Part of a small language model's weights.
Architecture: LayerNorm before each block, tied embeddings.
Training: a variant of Muon for these matrices, 237M tokens.
MLP neurons of a small language model. Each row is named by its layer, matrix (up: input weights) and neuron, and shows model dimensions 0-191. Each number is 500 + 25 x the weight over its row's rms, rounded and kept within 0 to 999. Numbers have three digits each.
After each neuron's rows, "fires after" lists the tokens most often just before its 100 highest values on Wikipedia text that the model never trained on. A number after a token or word is its count.

L5.up518:481506500500455521504538510489520519509527537510513491475507491499507518513509477515503483503449496453506481499498473502479500459531481502492455538521525504513498515478458502519495535501524481544519510493493514506482486536497519456457533531516507481447489499533471494498497501512496499502534523420527495499503516483499545502506527564528543503464486490460472493533490501468496493547479471510498473502535554492496488471478496500517499493492467463459492493517504550485475600480495496514501519501444532514561478472548478489505448491521523500503511527501519493476496525467501507511
fires after: " for" 16, " in" 12, " over" 11, " to" 6, " by" 5, " with" 5

L6.up444:525489529484526483460458535505484471511487472537537540456506514504484485529487511504491463485523508545515485508513511489538462488547497495506498514513500457468510460501499499548512516460496523511467458484519553481518521531483527484515489475471503449448517522496497537522460494483485540497499466483511467519462528479509527451516504494523502518509490483509489485503503529497514486478515482507517518530410502496481484542508517519524507506530482524531487484488493491526480548475514520522517486523572531490496489495529537481503523510489469466466454459516476499465469482488476482466
fires after: " C" 19, " c" 14, "C" 9, " h" 8, " G" 7

L6.up63:489512483490497517504453487500484534528492515471466534486475539505495511515475474522519470537500527520500542457487478486466483448501492449487548508501524481499559471509512508452501491494505501483459469449498487525505527515556483494489492488506494490515523473505516504513473530480497509481527462510507511496512558503511476434479484526535469477547524500452493506448484567505533514473500526496548486520460510498537502506519541495536491533472506533519520473468548542519511522486521493492504516464495480494506453508498494502535469504508529512492504501476527499490535496516458462512
fires after: " " 48, " F" 5, " A" 4

L6.up323:460519545495495543499490518524528492503518465499505518496481454499493504519513552476480512503505459516510510517473465496532500465529485449522475457458491476499517510494508538520493506528479499502490482506521512499508538503461503550503539534437468482520473460538488493475499500511494504507472489508495519495490509499507491474527528503472446520470456494459492534499464501510501527496464513477502522545491514477543479508540496488508520536504475506489524504457449517533454485537481502517519524457464478507478464539437471542494511540513515537517477538494523489525483469537471480510
fires after: " " 70, " (" 7

L5.up445:527469493478510510531504516486528500496517429477443497459451504511544520524521516501474468526489452486552507517470499498486523486470493510497564513532473467542514506530467541491515499485511516489510481496480552479488525499470453456513512522535526481502551519485478496485498495473480482502470511474482459511492498498527532496509489486495478433505507478476498502515550529537499483530523522469502548494520472504513493534489508511496498483496495491456462559517473495502520512527502507482501520482448463471442507524516511548499473505505500507522506512476523485490473547505492470480
fires after: " the" 28, " a" 11, "'s" 7, " The" 7, "The" 6, "–" 4

L5.up139:491539493501487470500532490497466545486521531520527539490503477523512495474462510475508494503455501454431498466514468528512488530467503500489482477439534471504520474486475492474516478491565508509541481506505494543530525517491461464532513536517516484534493483480517525476500481549466456502509526515480520579484471502543474512489486513497484505530512509503457475478483485502493517508503468482554480514518546474501470524537494507498516485537516498509510465483493545509477495477458485492445482505470517529473475470487540487506504499490516509524539497513536515472505520517508474480
fires after: "\n" 23, " v" 10, " V" 9, " a" 5, " was" 4, "S" 4

L5.up110:510483513492502491513467498458479486522488519465501527488540490487487521493494505510519474512516472477510531470496490502527523496465497463459525550511495511487510480505475483541515563502525510510512518522496476533486517465492520528519522451537514421483497494515520497477452498484494534498499500537475509536447508457533547497466466531500530482538464489540500485527471472471529510489501512464479519504491479489524500504475515495515494470468517472496478557473466510505517537493532519529470536531486534496494553508493528520513526523464515427562517510509510485465512490473512507503
fires after: "," 72, " ." 5, " An" 5, "10" 4

L6.up408:495495492493503465484510544499479491519529491541459519516521447492530526513469518520472509535453518531487481506500501463473519439495535491458489536492495488506507510500501502497513484467470464474509527531438508508480525478489544472463481486491542497541521481509464518486545486522483488468488518501549492522492487498498470488501535514489501536463498495507487485505489508511514534557435493480503492540482525515523466518529495535467513513489489557473491487489468504494498517520558474460449435524491513529516510480510501483503545494520499551538515529504464517516505513483483520508
fires after: "," 51

L6.up370:491498534497559488506508482509517497494541509460468492503468453506475512498491541487511516484496498538501512498522453481545491519562477489520499491516503515544490477520528464507487530505503516511493506496485463484496503447469510484483465509502474521499476457485458518471508525517492467493508511481520505523531482526477503538529424536522542478520497447502478500482517474479485505499521530470504508476517456494492503501477445509488481522519528493519494447548549527495511518466531516488487483547513507468507522487569503498485470475482487524470495489492527540483561544474518481500
fires after: "," 54, " d" 11, " and" 4

L5.up174:519534526491534494501483518472482495506525479531513491451500470502541530540490515541505481511489519493511506462499486501514487516464456512550439456522504487466464478512505503526504464486505508458498471499528475513465505488493515499475440516504496499502506504508518529479503513490483496496491500490428523521538541505463502481494480498531456517533515510475486461498480507473544489531507495467485535463471560514462479508499481550499476489500515512488491487503508492496478502477515493496513547445551497514501526523523516547534501510506463542495457510497561501488524454482535495555
fires after: "-" 28, " dis" 9, " as" 8, "res" 5

L5.up57:541545537501493484514461494493494503467498512501502522468524472485489479526513522469500492507498494521542493498448494481469490491481528461499510489511462464522443477487496543478516504502479460497443497481477510508483476548525507501449488532521476444508515510452505479485509483485516492503500523491506536463498503505486467529530552520529527530480464499583468513513485505532520518520510467501482493549464497537484489539533475525479493523500528501528461498461484514470553469521486481535530515518502528527498493483515535525472509460497501496523508521468509489536477493502496504443
fires after: "." 35, ".\n\n" 19, "," 7

L6.up247:522511510530515457511481520491525526464494508479515494496484496483513520520494533518504490514515496493482492508454440494470502490452462520486469520517526472519473485504487502493499481510540477506490539533480498530490534499522492494559562508523505515447486473453475455464512527476503516549504501476509515518476484482516502514470485549439472490508507475475465484519545510536535505501444557483520513474517489478461494494527472447450519487501503505531512505506508487509483537523493499523493512539473508531445432488542477514519527531502472490515505504523522507484540505496519493517
fires after: "," 18, " in" 15, " M" 13, "ai" 11, " of" 7

L5.up317:497518511471487516488466481529509511482492530502509476458499508488478508510481513536572462528433492471497446536502482532532464481515521499539454523518464496504490527518487549501486498485477476459487508467527507484489513482480485522515491505550486497523516524467530508482500444510493525494493498480497539449559542500507485512484527468533487483483499488533488509475488481502515523531438455484536493506514488507526479497535527539484522483483500508489512536496484500544503497479515494482459473493494575534531493488477527559510491474513496523484501460533495512521489463505491513472
fires after: " a" 35, " an" 7, " Best" 6, " (" 6, " A" 6, "A" 5

L5.up463:484472500505466508488519578496524503479485488447514521465520519459501505510543509516557496460444520488555535462517475483582528484542506481475493536479523457492447490483461482525496539504504456444468545493500525502471500511511527495525525465518522543488486505497517545529539489486526507485498524472508477470545501481491483487502525487459470521534501480502502526490513511524489524522507499507508491496506495501452505476496492513512504481514463504499516453538514492544539506526496481518455479486501469512503456496521501490512488486488482491523474481510500533475511489499474508475
fires after: " on" 37, " " 28, " On" 14, "On" 6, " gu" 4

L5.up39:498454490495477505549529471492502468508528473447532486485516486494511515481458499536500496505497497503507464498462499492456551517518500501512458504500511462464507510484497476484544493528516546483498542520489549500492460501479481450482496549505486501488468478496505480500481499507511475539443553529451519492500531495559455522505491498492503498527492523468473535494487528512501472468502493508550458517506498526521502496536530535500531538467477533499481461476449482530519512536474498532541507536498540541459484536498505521517504517511526488495505518488450491496470504520501473506
fires after: " s" 15, "S" 11, " V" 8, " S" 8, "s" 6, " cons" 5

L5.up82:529469497520500476515492487500494541495486495497529497484480519485518450512478513478499461556517516501500529499540546504518487470490505513493518529496499522505524505499474483542506512484543479510514468545464525543519500470524513485513520471469537517465545447449524476449511551502523461501514480528501490490512496472479524502471507482512501535455509519520502519514483500467499525485451507506490543467473479507497485471537478493471471502484485490499518490476506485530526544470497478505570503611489492496485457492519462506466516524469508482511501512475504504478506532491521474518
fires after: " M" 17, " B" 14, " F" 8, " H" 6, " County" 5, " Turn" 4

L6.up512:497488509512522496495539509528487462522551481479553511463489455497479481507514491500476466504544496507543507494521503503476465484472455478501479521537533520475531523457531519512483505457538510521455524450491502557536517486498481477494510502525515483493495532475498529467510503470504497508512496559538489508484460462508515463469463486487512527518485541489505497505460510476491476485486495473519504450514525499510474527532538503522493439542513505551478511486493500506512527503509487534483522468479562501474503494526485500571491515484517468491473486504465465482492525469527470497
fires after: " " 39, " |" 14, " were" 5, " of" 5, ":" 4

L6.up352:531496509489516514514509499528481528481496469479506491502491522478505520540529492504510431495478522573485504482522513521477505510501468487486493480522502514457523508547534538530506468513489475513511475484488504527466493468466446557509477505478522454526506477523508513503507519482482473493536504472519519497529477505468514486538492491466538561467464508540547465560453500504509472523497471497473471509500536494479478515486511503501506565439495484491547490478498509474549516505486539530524500477470507505515475479518496508446494509496509466492487528490537484514506467540491507482
fires after: " R" 22, " L" 13, " r" 10, " Cl" 9, "R" 5, " S" 5

L6.up165:503510525528508495471494481537506485485496520479524518503486503516509534492453529485494503500496510501471466513479495487540476463546535456530508530473471485505534489499472483484508540532516502505520430554534523486503492503501542496498546472483482483466513497509499518495468490486550549456463534497510492479495492461501502517533500484535481481553475523485465491503495470524494533511538508549492495504529481475478497483477454470517536541529513473493519479472477494494429469485529488491503508507453507498515543503514505494508444512525483562497502535504553470513497493462532491487
fires after: " " 25, "1" 14, "0" 10, " (" 9, "2" 7, "4" 4

L5.up120:511477537511489466476492529514498513493517456454502488459511482493523468532528533499532474504502486513537535481514530524451478473529486493474479486541465452455507474537537485502476509521486491497435514504483574514513505541508484505503523511470473535496493454447513523510480487503526524499501544512464522535494460452490498448498486503552531498501478483519515472469473510535491510458505484474515541505482519510510491517500477485512503482488494466540485480489518532514471504476494501546490474544532511487479537480521497517527514482477480538485457517493480505474489517546487495472
fires after: " " 25, " A" 16, " G" 7, " V" 5, " g" 5

L6.up88:501517534581481506484501524502543505511516507491499527480497436528499487530497497499521533487445504548501514483487514484451494534497473515511505488473500492486488496502491478515491524517460489482494512518505519541505511502495525538499504516480529508475509525512461509495500465517525501514507511551470480552457501452521529474501487529472472480489481513468521482501447532472500467444456529481490506452522539486557457470522512484493524504479516517488536496466484514464496488482548479462489463482510503472488491524499517508495468539549535519447503483445512515484525503508481486480
fires after: " " 45, " in" 7

L5.up360:472459528471514444476498505453462475508524474509507496489497527518476499516473497506525503497500490512498496487495479486493522539520513538468511525525494535498534510516518513482519532516516502437491517518543502496508474509464467522466514506479511453471557549487510531489535469501444496516482481487516431501521507467446477526505514505483460526517503482471468533536505501504436453498505514478476469520507508521507445519493517522481503511486489478458513540566530524538521508557506508475511458517516499479501457485507530472481478489508485526505515493528515496490529508504532507483
fires after: " at" 53, " At" 12, "," 5, "At" 4

L6.up511:493472484501471506508524512512533482529510510445521489508503487491503478518500486528468482506533465492502494490477479509524503418529503506537487490515482533521446535526499490532514494509516518487462514505545523517528527524480492500482515532462493512491484461508459530520473486530529493515543498505438511518513505494463521481499497482510500518475461521500526440491482509490466465483507490494543485495477538462511470473482479480461522490510451513477524528523474518460543539526456464530531523492554533458494484485552523498510501508490461481519472499474484508542523500531507524461
fires after: " f" 25, " p" 15, " F" 9, " |" 6, " l" 4

L5.up240:511477478520444463515537527498503532478481504488523545480472501483532487512474480454535505468452540503467496533490488503517503539530529503525507509489520437526496473449512519512501483489453507499481528485498479554489536480549523491484510473524502482517521518513522528508497469494507547528460550469494476502497558487516475476501504555488526513492478529543476467492467509453479491534495520509491511501506522527471497482503471551471532503471489511517530468524509480464468501493507510509480474520479527455496492483531482480509511521492499500528455496531512556500473522455490501493
fires after: " the" 34, " in" 10, " at" 6, " north" 5, " to" 4, " during" 4

L6.up566:521497495487463474483507480526536524478531481510507537494461517461511492485494453460506446504539510507478505506498491554526487478504556449487484528522513470456472478495536458522458502521516492505503462499464509504508469482498510510447522487485547547525469433534535450499514489524504490466495520484515508508469485539512517502520478488483488519511494502557495486499499492498507481478499516504519460488525501498475473508498526537576513528486526504478524522508514520506516482485517497510511507508506492472472498510464553480522533473557520475495487487454533489502551492454494488479
fires after: "1" 17, "2" 10, "==" 8, "4" 7, "5" 5, "6" 4

L5.up567:484495511486498474508483464489497509476537484478502521454543452502502502477498545510474534507484495501480471527463541525509521470525501533492498494531501499525536534496447497527487535471490476477477532506526517521493492509515507493490491536499511478467523471503484498540458495488506476471492478505471497472543502493471525529535492512497496477538458462521482518548526502484480481494498439512503487552517515493524502521524540513562539470473509480493485498482480514498521492505532509521471446509482512516466527507489497477524494437535522452484487504477560466470539471495516557469
fires after: " " 21, " a" 9, " S" 9, "1" 5, " sy" 4, "2" 4

L5.up194:486505531468485508535497532494542514491522512471504489472508483507515489504527478539533459480490537468537497465484513526495506517510500473493445531501480461502520488475508559502489529540588532478486494536483506530530505514480514478553517479530487502463504494550481528518509510486471523496501503500504483491501511452534470503498516552513476490473465455497478545506539484527508505495451503531460500498562506474520504482493485524499515504517511493463477489554526504509476490499549498475491491466493500527524470467522497491499516503463480507473464514513479493508443480492459483552
fires after: " to" 42, " was" 9, " for" 7

L5.up474:533522554497487484475466473463483478514471547526507511487513513485525467519457502491465499487498501492451493503456514503505525472478524530463496501495508538501517562551481534465502503464513485548523520485476504510501480472464465493534522469514526495499499507503464483512463513463487491521546476496499522463510487482486525495501477540509514494535506499519489503504486497494460517524483443454481501470470510486546495476483504480518509528512483471504516549496486532543516523494492479488478529472514503514511503533500465549517489510539526437509514535505488533471551506517542482435
fires after: " b" 12, " B" 11, " J" 9, "B" 7, " T" 7, " Ch" 6

L5.up295:553583492481463491501523486493491509504533506524569486496499474503493491496535540535510491515507514521516485540532487494511502505522520493522474515511490491505489552468526530531521504477449538480452487451478514496488508469461467523509495530487481482499484497480537521462452549462479483525508494460529498535493545527517473517524503520485524457485470469497481489479457522464510437495512503485522466499507485503463523476517515492525506494479496551486498485491509474527456494478494518532526465485497503521487549486498497518547515488490490468470497494534510489473499464508505449503
fires after: " " 44, "-" 5, "yd" 4, "p" 4

L5.up105:467496476506508454481502529539536510475448482493507480487509492499494461485500509507492523523481506482540517497503510474504461490522513451534490495499538473503481497483493550472539517544511505498547490511471495538509477458516502515475514504478484542517490473514524527471498512517515503524485472515507492476543517498480515445484499492470484519508488532462495487473482479522522526532513528450473536440499513507499470531538516464530522448510537562542503446511521492507488504486491492478500462521500530471509523517518482512461515518489525528466459534488462536460449527473519518481
fires after: " |" 26, " " 23, " hold" 9, "ity" 5

L6.up293:520492508549474515520488494496480537523479511513484553475497524532510472512498532447505528502463489478520489459483504511467489465468549504533520484477539473479543479491485520573479445481520527483497516486482531466510541446478492504504531481499499481507538509469483509499496490503462485482456490485531521546503505488465495472488543486511484493512505523504528495545489501520485481473503505497526490494519473474513476499497481478493527504510534480508508478511455527506484512482428508510453509518507524534484507458484494531507543459543500490548512499507516511469548475510506461436
fires after: " m" 15, " P" 11, " M" 10, " k" 9, " p" 9

L6.up122:476525521529488544487481480514497526474487453510535477505496475470536501506563504496473524473518504480525450492474512491488528500517494454510535550496481540470498447510560485524479503487507486501534501451476512490467487536498515503497530535532514528524495481493483489511498516470509513503484474481505473511463532468520497495452494492513521479442511455440516524510470516513499462493464478485467482488523498448515501519465531494473509515515517528495530490537523527512499511511529491513492502465512475528470493469494496481472521548463514454541461491460508554478510511522481533513
fires after: " to" 38, " can" 5, " would" 5, " also" 4

L6.up275:489505564474451439452465512461505490551518477494538530473530457499504512494508496468455537528487481466499492493480486509490514442474533483507498456528496478539529511549533500518519517499540488475509486486503476499537524523488500494538521513480506504511504491460464480484523528486518489517492514523493493517459480522460494463503495510503551512532513473492501510498485484508534499484520529504507481477497500480502495538545465444496487495498542487494471492529514472507467517505495474539522519478497535475507534484480560480499507443512494486473537509478497516494538496534512566499
fires after: " M" 23, " J" 7, " m" 7, "j" 5, ":" 4, "M" 4

L5.up205:538454524494519541455498521537487524513511454501497484489512518504494542524474461490496534517495516502522467495509505486473533479497512501484566538563488543480508521501503522522482461552514470465497530491531488510522514474466479522484487511501493537485459542485472519531488480501500486490454473510487514524535521492506483499516480504511451532454531472473509456479549499508489489510487484498538480512514488514512469524460540483505506520480502477530489480541532454506455505479474504429501481508490520530514494504524488502512472469506537510516495478473479508516496534427500477519
fires after: "," 22, "8" 10, "4" 7, "0" 5, "6" 4, "2" 4

L6.up432:532473519476511483480551508496518444510507521476515493493465520512511531488506489511506547505433443475498481495502490491471527506502530492500466432511479463518492535504475534503507481496460471498512477474506511504480520510476533488470506509493541473514487483481495503486487483516510487512445511487481502560494520506503475543503466518534489514496527529536528539470509495488498522509538533507487529507530510504505457518472438495493501533446498494538494508481497484494509523506516480534547511485486515509530498460494491544489490458439505539490449498494488460529576524515509484514
fires after: " the" 18, " his" 14, "'s" 8, " their" 5, "al" 5, " of" 4

L5.up267:510548519522524545466540570506504519513497490454502476466506539460499497522482522468502523506515492469529490505514544482504528494538536500469493500498504468503464519493444536495522491519509502486460461480517510516487531458491480506520515553540542477457450539490475461518492529511503504542535457504499473490523460464494505505508533493478514494496480506476513501513507469521456494457482481528464489523513553519484479492512485507518475507490509529522511487533501466493500488487461452514471482510534516512455465507514525496485533501559477482469483498476476532475529500497465499501
fires after: "0" 28, " In" 7, " to" 7, " E" 6, " in" 5, " U" 4

L6.up549:543445506488491507509490513490526526501494468528440482523493499454482469536499513541519473492470508515504487503480514501492465496477478522497490497448465509548523502543476498511498457503473523438523463518473542495529485529465493470537503533506468503477550522505525533499517465491495508502482498537459473506452530460464459474497476484501502529520477489470468521482497550500488547508505535533519518517525522491504515520476503502505506509508501484490517499463429501485519515488491496494513511498501521546543491517465474551531472462523548520468515480490473504474504496518487470530
fires after: " the" 22, " a" 14, "-" 6, "'s" 5, " an" 4

L6.up24:451526562498497510492473507503519493505488482472478466479502482498514497517511495488500484502506462540490507468508518503505469585511507472489481525536503473538516518538494484538478484477553510533487510483486453504485518485486540522531512508494501520516519469447534531527467489480453456504505521531456558525484531498491510494475441518503498478525499504532458466504552487498483489531520518487470505467493496498495509475500559507467522462508540513517547475463512493484499505470499482460509479512444450515548523517488498457500523506505520528483510510492493477528510520474498491507
fires after: "," 70, " ." 7, " Division" 5

L6.up563:508515532469470505490464492503488497536461492519473483462490463484457508541450517464504490495532469513470503516511473543517500511477508535532524481523499493481485491490506509500491534514527462515520468450528469533509507484516508528459478525455496477492512465497508505433485514532534510520510490509466559520494528481525527515472511515544527475510510513535490528501524533511467516514453507484510489505482461490522534542484483520477513540439524473471540492498502518541531540502509509521475447528475548454476521515528484472505508487470485499507520517501463547488502483489513484483
fires after: "," 60, " in" 8, " ft" 5, " d" 5, " An" 5

L6.up562:504514532523483494501479508485529512523518468492542499476527471515468516517489465458498513513530502496477526480535504520519481536539529468472528494485487489473531488536524540541475524448503499484544553487502511483513540521489500550476542551459451488512494478518507489483485493504487456488516489490533507510566457473491510524491523492500510492530513490527513512472509485499505488494498487507490475481521475493528502562517473473552496520476497471476512489476448480502442517492478491535531514511491538479492494507520446542514508530481509457516479470471454499520492461522470498458
fires after: " T" 20, " B" 10, " C" 9, " the" 8, "J" 7, " J" 7

L5.up339:530508474481518478490480465502544497494486479470513478502462491492507524511471513513533495457521538498534495489500485472499525491542511456514495523480504525510473511522463558552522560507466530513510459499517520486487485498511484463488496524489529538495506479547488485477461495477481512529497524483514456495516514507494456511510522489525514500535501494492472517455481463469496514498515485473511542472478500528497517515535479508516444547503471501504442503453464492535496497520509488488538468489473528552526501538501530495528583469464490487453498454482500504490509497508493518460
fires after: " " 26, "-" 16, " F" 9, " f" 5, " de" 4

L5.up370:512495527530467470498504490459515492505513529537484502467534490508510515561518544466519516472475473503505523489514521487485497455516498513471514500514526448511496477507517509479518472475469483489490545469478507535484537518519499495511515512470535497486474490511491518523513479502515514517485503459481501523507487479493448473504462494468462475473466523473489501528465539466505548514489505523480475505502423510518494526476485547473515535493468524545527492522492500535523451466482525455542521519527499546516477509540508512555504485506524506527462469486505512502468469508514451448
fires after: " " 40, "|" 7, "S" 5, " H" 4, "-" 4, " f" 4

L6.up449:530480487566554490510481487481491533503501539543491494496518527473495477527537535504489457486515489515460479459478480535505475507510511465517451516539458480480507489469519538525472487518520524483480495482500505486498528470518527540465494469520466483514479480529508461456466494513460521496470492487557496501531492453462520510486512561534499512465471488556494515505532513469523517509481493459501500504473478495466496512519518476461493525524494504487497530482478526527480505465512532484461497525565517461522458541530499503517524490479514507490497511525464535513494495483493506483
fires after: " p" 16, " P" 9, " A" 9, " %" 7, "P" 5, " Sant" 4

L5.up48:522520529506507554515469457504503484511477508485530488564495490526521492551533491503489504497522473490527489516521461508492482482454527481470475508544543536459503486552536496507464493501489480463497516503516475538520562494484491493515530447535482554519522478499530521513502506535500494499481498483511508504502519482523515466506502507517526477514495511517513565526497502514465525479469469460538480501493453474462473516484480543496501458484485515558526484486508495495506515535439461501484488501522456479479517451501493517523516501468486526509522543488467480498476460493487483490
fires after: " " 30, "." 17, " |" 10, ":" 6

L6.up330:479487459493565490514518503479522533505470520489529537472541476506467526519521489521494488499501509523524508468447507484485540535525503509502503471518464453499457500496490492482524543549484453524452537521508461509514516507535491544532511492468474495504471497492477510465482500486567505485467495486499462535493493496495475489501489532482483523532481524475526485536485521488465487478485532488534481484513542500512452480496511450500479530538519466486479522497496508510507502528505456519494464544451434497514499467504488501517482538500505469497513525463504498548531521531489514479
fires after: " " 41, " on" 12, " On" 7, "On" 6, " June" 4

L6.up477:497454490481503488519530494532515494519494469497491529477486525503469493495501490493491575511567478503496506494513516516513496497534482473439484517522488485499472450444496475485516489506442487489506494513474479507483521477464522539547508460506504528497498482523514458519532536479525447480468495468502548521521484497485497504509495510502508495522504488516485509508516497471490487537527495474562522502472484495495470542472487504479483526458528527487459529487511465494467486509543486549493503451502493527478493505501498545482532532563468450489521492517522482526547515478452489484
fires after: " " 50, "." 14, "7" 4

L5.up542:511549466487513476504506503476507514532500498467505477470448511495487518505460528515513485485526527461490513456510479523490527467541520491521541505491478449513451532472513526512514561489465481506473483422493478544508512521518470495526516508522519493488481523515477472502502526499532465511504546485522481491508486488504500465515508468499518454524466487491475454499475493498503508473481469450512523481517537560523465503479493477489475524477532479482494526501450486548481505560492521528493516463482487534526495534512521492505488494520476518484481494485567537481535504509518512508
fires after: " " 70, " a" 10

L5.up231:501506520506520515489469528547474547525518483512494489476481474495504482524486561485536522500504477500503490472471524499502496523493491508495475530496490481520488465506496544519493521557496489518485533467472502511498509547499534518473486492476513473514535558496467466439506471507494518448483527493529508559472493504495500449514487486554507464545490511534496498510535484513479531478462533489537515501488497452509463488503495478514509503474537488505505517503515484534513434488544445533513472460474489446480473497456514496507517533515506465463526496447488483495506488477495477502
fires after: " " 52, "20" 6, ".\n\n" 4

L5.up541:476496532473544463454479525522469514528552454459463501461551555491513544486534538506527539501470480479553516474486537490474490502485509531478496539510506471529476491471482540515532521476505526489489481484483560496512534534472488475502531487491514491471523461511491494476503460491479519524486489516466489469465514472514503537517467521496503495461529518508474529490468526480457480542531519486505512482513499500531526512462509535520486518483495518521459541500493476490502505517452488483505522529483481495499490467498544483540535537493513502465479489489478489497532493485497464518
fires after: " the" 39, " a" 12, " in" 4, " an" 4, " " 4

L5.up501:496525492460487551444454485502497471514480497499527505495495477493497494512481529470516504521520499471461471493530438528505564514486482508494546457477496469498502525475491528493513490508482511505539499511523506467489548486456446556489497498514546536493511515499538506458505508502456513522452535515485509509522485496548451490488531474519523507480530470507488526485492540473525496500488461449514533510464504499539460521510488507489501529532550503487506506509486494476489505508533531464521475497500529462483524490541466533510524473495493488504473470544518489482513459486523506456
fires after: " a" 39, " A" 12, " An" 8, " an" 5, "A" 5

L5.up428:518500559529499505497514498495514450507483460492483513459510507474494485501434509470476506511562471554557522483519479485536523496531452499482497483530490490540490501505495487499495514467504529554512543460457497513501493492480523479523491530481505500494510503442525500510462497527481466517477457525515518498484511461504527538493504526506529463521509477534526492532491500505508554477489488469483513458444519497474479489480494486496470508475481520516515497492493459526496527468534494436503441506487535509509489536514511488552487523540495483499549513509508472491499520500496519465
fires after: "," 33, " was" 9, " b" 7, " is" 6, " " 5

L5.up332:531495517523522509495470517488526456496538465498493489467479505497528504507479513502507543467482478498479473597459456499502498471493512488507500498528536502499510506544524538506518490490482472527536466498501499526458506505503464476489477506477505493538528474456517485486454513497480473532521504514494522489490494517538525490471477485468505476529537480490538524506507534517469500497515505476523510483526534482502475534529527489486446500499508482503517477586463498476491496470488483540493517462490463491494455541558510493515517515432524478548488506507489494505462518480530480481
fires after: "202" 20, "200" 10, "197" 10, "201" 9, "199" 5, "195" 5

L5.up192:525530503545470473467467483534489487476506472478518519486479511475497525496465451508521516503464488530480468542512519500478490498472523520474538481520552552491483486498509490488518516488493497473495510482515521495533494510506443488532512527503478499491482478486521489514519488496465444502502525499538508527486452500509480510544544534509537518473487540465517463466480491485439514515483473477533514505462527510539496504488526537530506506492531513537479514484502493485499527480556509463495518537465577522496475515531469490484473510487510533484485489473441514526493551504469501527
fires after: " F" 15, "R" 14, " M" 13, " R" 11, " S" 6, "B" 5

L5.up195:564504522522487509470468549488496495515506515533504538498492508468500459506456554520505503521509481489546489486514481481543470499451483494501505499464477486489513487443509500504505433488537512474499461498485487502486511482521472535529517494450489499489489521474529541531512491505454501537492508507480523508527516523502507487527527498503499497462488486530498499509540500496490462563526510490526560467530515495496499508489524503548537506537537507459490499448514513509495506494487486467459523506485492504532473516476519545505467436494513475510492511498469486470455483436478497479
fires after: " the" 24, " became" 9, " a" 8, " of" 7, " as" 6, "-" 4

L5.up28:509484526493499490496490521547463474495480512495457553491465475517460543479466466502533515488523503481488489539510475500493487452557499503502485502505479516454494507501489508492488504491527503511535434463537552503532511510481503453531525512519482477512495473498490525510506496494461477527510501502536478532475487514505484477475500525494508488500487468491520448507469508491505532480486445501510486475441522492516489545510510510496545583518451529497533511527457508530552496517510529539505464525512504507486469493493524515541515515500498488466503513503427483488502477483529471491
fires after: " F" 28, " G" 11, " f" 10, " C" 9, " P" 7, " p" 5